Part of a small language model's weights.
Architecture: biases, tied embeddings.
Training: 762M tokens, 5666 steps.
MLP neurons of a small language model. Each row is named by its layer, matrix (down: output weights) and neuron, and shows model dimensions 736-799. Each number is 128 + 32 x the weight over its row's rms, rounded and kept within 0 to 255.
Before each neuron's rows, "fires before" lists the tokens most often just after its 100 highest values on Wikipedia text that the model never trained on.

fires before: " ", "0", "1", " |"
L7.down1789 [128 132  91  93 157 149 122 120  96 129 180  78 144 174 109 117 126 129 109 108 170 101 129 114 136  93  92  98 159 132  75  98 151 108  75 143 147 107 107 153 146  99 170 155 120 185 107 131 114 108 113 144 143 141 199 133  94 116  54 152  35 190 160 161]

fires before: " |"
L7.down1577 [ 85 199 184 168 124 118 144 108 139 123  96  93 145 162 176  97 125 156 126 111 124 120 197 116 142 172 174 177 121 116 143  84 114 165 105 147 107 193 181 114 135 140 144  97  79  97 121  93 119  92  93  92 117 134  56 120 125 122 117  90  73  90 142 146]

fires before: " |", " of", "-yard", "."
L7.down3689 [101  85  97 163 172 176 128 148 172 126 117  81  80  95 113  76  19 157 137 153 138 148 162 136 119 115 118 132 191  40  35 174 159  66 144  71 141 128 140 136 130 130 126 130 129  88 134 191  72 134 142 151 136 149 101 207 145  45 138  80 125 126  96 162]

fires before: " |", " |\n", "%"
L7.down2707 [160 122  78 194 115 113 156 150 100 161  83  27 152 131 153 178 130 114 106 171 144 159 128 122 170 194 139 122 138 150  96 121 150 164 119  61 122 166  92 124  73 119 113  84 125 155  76 154 186 175  94 175 127 152  90 108 158 129 144 156 108 112 136 142]

fires before: " |", " ", " ESPN", "1", " W", "2"
L7.down1621 [ 97  90  74 114 105 166 155 144 117 129 152 145 112 126 101 140 162 149  88 132  89 165 135 107 109  85 133 166  85 146 218  74 112 157 145 164  90 159 143 145 138 162  98 132  81 108 113 165 151 157 129 141 133  75 144 110  71  91 129  94 142 171 122 147]

fires before: "==\n", " of", "==\n\n", " career", " life"
L7.down1533 [159 104 125  32 139 103 147 122 133  89 113 104 122 109  99 177  88 149  91 185 146 120 168  45  97 167 167 167 144 130 137 122 182 131  82 147 149  85 185 145 143 112 109  85 148 113 162 105 130 140 104 149 155 106 153  92 168 128 134 161 137 153 146  97]

fires before: " to", ".", ".t"
L7.down2049 [135 145 121  88  95 134  88 154 172 102 106 184 165 105 168 118  70 166 197 166  99 154 132 156 159 165 193 128 158 175  84  86 149 124  84 136 136 106 201 129 136 146 123 174 149 103 123 168 165  92 101 156 125 128 178 133 145 166 157 102 178 136 194 114]

fires before: ",", " of", " was"
L7.down1047 [ 64 115  79 152 147 185 186 157 118 119 140  82 124 126 156 110  83 140 126 156 146 113 164  93 125 103 148  79 157 128 182  96 114 118  96 178  80 182 157 174 168 163 105 131 153 186  61 124 142  69 122 156 121 101 197 151 107 172 168 132 159 149 174 106]

fires before: " ", " |", " of"
L7.down2441 [120 169 153 114 146 121  90 145 140 127 134 131 131 114  92 158 155 134  75 111 134 142  83 101 111  79 142 163 132 131 160 162 113 156 126 137 140 164 159 189 128 142 129 108  91 110  44 169 125 125 182 125  92 123 175 117 187 170 138 106 149 152 143 134]

fires before: " |", "0", " Title", "2", "3", "7"
L7.down4395 [152 120 140 157 139 103 110 172 119 123 151 178 103 142 165 158 147 169 166 167 155 136 124 128 134 128 137 136 119 115 209 109  97 103 116 160  95  35 164 132 152 148 139 158 127 138 135 113 191 160 120  68 114 135 123 136  83 154 153 143  68 146 183  90]

fires before: " as", "|", " of", ",", " the"
L7.down4993 [ 85  86 159 154 120 123 106 142 130 152 140 107 165  97  88 143 173 148 116 119  60 109 183 156 126 178 106 110 175 208 152 115  68 161  92 150 130 143  89  92 127 146 126 121 167  52 128 127 117 108 117 161 124 157 110 104 151  89 156 125 124 135 140 150]

fires before: " of", " as", " |", " for", " to"
L7.down1756 [138 105  93  90 126 132 154  92  67  91  84 111 202  87  83 117 141 100 199 101 157 151 122 163 123  68 133 120 183  57 104 144 130 120 119  78 145 100  80 165 190 123 121 153 127 117 124  99 126 109 134 135 146 167 133 168 107 152 105  41 163 120 101 118]

fires before: " ", "4", "3", " +", "5", " GD"
L7.down3691 [125 133 182  71 174 149 150 106  98 130  98 170 134 117 166 116 127 128 101 117  96 121 149 169 102 106 137 164 135 122 111 124 207 114 161  85 116 155  84 136  99  62  96  90 152 118 159 114 102 144 105 105 134 150 108  59  88 118 133 116 149  89  84 154]

fires before: " ", " |"
L7.down746 [ 53 151 114 115  93 148 170 125 122 174 149 151 146 140 142 162 120 128 111 127 174 181 144 175 210 106 172 180 129 136 121  99 125 180 115 161 107 105 102 128 202 122 153  85 152 110 181 108  79 137 110 101 100 191 156 159 174 171 118 101 154 133 141 152]

fires before: " |", " (", "(", " -"
L7.down3365 [126 148 123  57 113 146  53 142 149 162 110 155 133 132 143  59 209  99 131 123  96 131 155 118 148 138 162  94 118 121 115 177 114 123 121  55 126 139  85 143 172  48 104  79 106 130 170 151 214 193 108 147 134 162 173 104 120 117  98 150 100 148 145  98]

fires before: " |", " ", " L", " =", " |\n", " Ref"
L7.down4676 [166 185 155  84 141  75 134  76 160 111 150 139 146 132 117 134 125 126  90 172 167 127  67 150 111 163  82 157 172  99 109 142 156  63 152 101 148 125  72 126 133  39 148 109  76 150 102 120 126  77  96 142 124 144 154  75 123 106 193 184 115 140 146 131]

fires before: " |", "."
L7.down540 [161 125  99 152 151 193 115  57 101 163  91 190 134 109 153  99 149 148 144  94 142 126 120 108 103 152 150 166 127 160  72 143 137 172 123 138 121 114 127 133 140  98 128 137 141  95 130 141 157 120 146 128 122 112  93  99  95 120 145 138 143 180 181 147]

fires before: " |", " |\n", " as", " |\n\n", "201"
L7.down4829 [160 128 140 105 168 122 125 101 117  80 131 160 106 107  88 122 162 126 125 190 220 144 149 160 114 157  81  96 127 120  12 156 118 132 149 107 153 147  92  79  92 138 102  83  97 130 105 182 170 172 115 164 153 141  94 191 176 170  97 109  95 105  92 117]

fires before: " ", " as", " −"
L7.down2332 [145 102 129 153 162 168 170 119 143 161 137 123  91 131 114 104 146  46 137 166 130 102 158 126 157 119 150 111 128  81  64 112 131  99 158 127 180 161 101 140  94 147 119  97 213 144 146 108 147 186 189 123 118 190 144 108 162 134  99  85  99 108 132 112]

fires before: " |", ";", ".", " −", " "
L7.down128 [196 116 103  95 179 161 120 147 141 103 163 148  81 128 118  71  89 236 137 181  54 138 166 118 143  91 102 171 159 168 115 134  99  89  95 106 154 125 103  60 131 128 158 105 163 108 169  85 165 131 126  51 125 171 133 130 171 114 100 140 174 103  71 115]

fires before: ",", "==\n"
L7.down995 [114 150 122 171 130 156 110 131 131 188 167 127 125 170 150 112 132  80  72 137 125 115  88 142  96 140 155 152  73  76 161 154  76 149  54 123 143 168  79 168 106 108 132 122  50 124 101  80 130 132 119 209 225 146 116 151 130 170 168 130 132 140 158  77]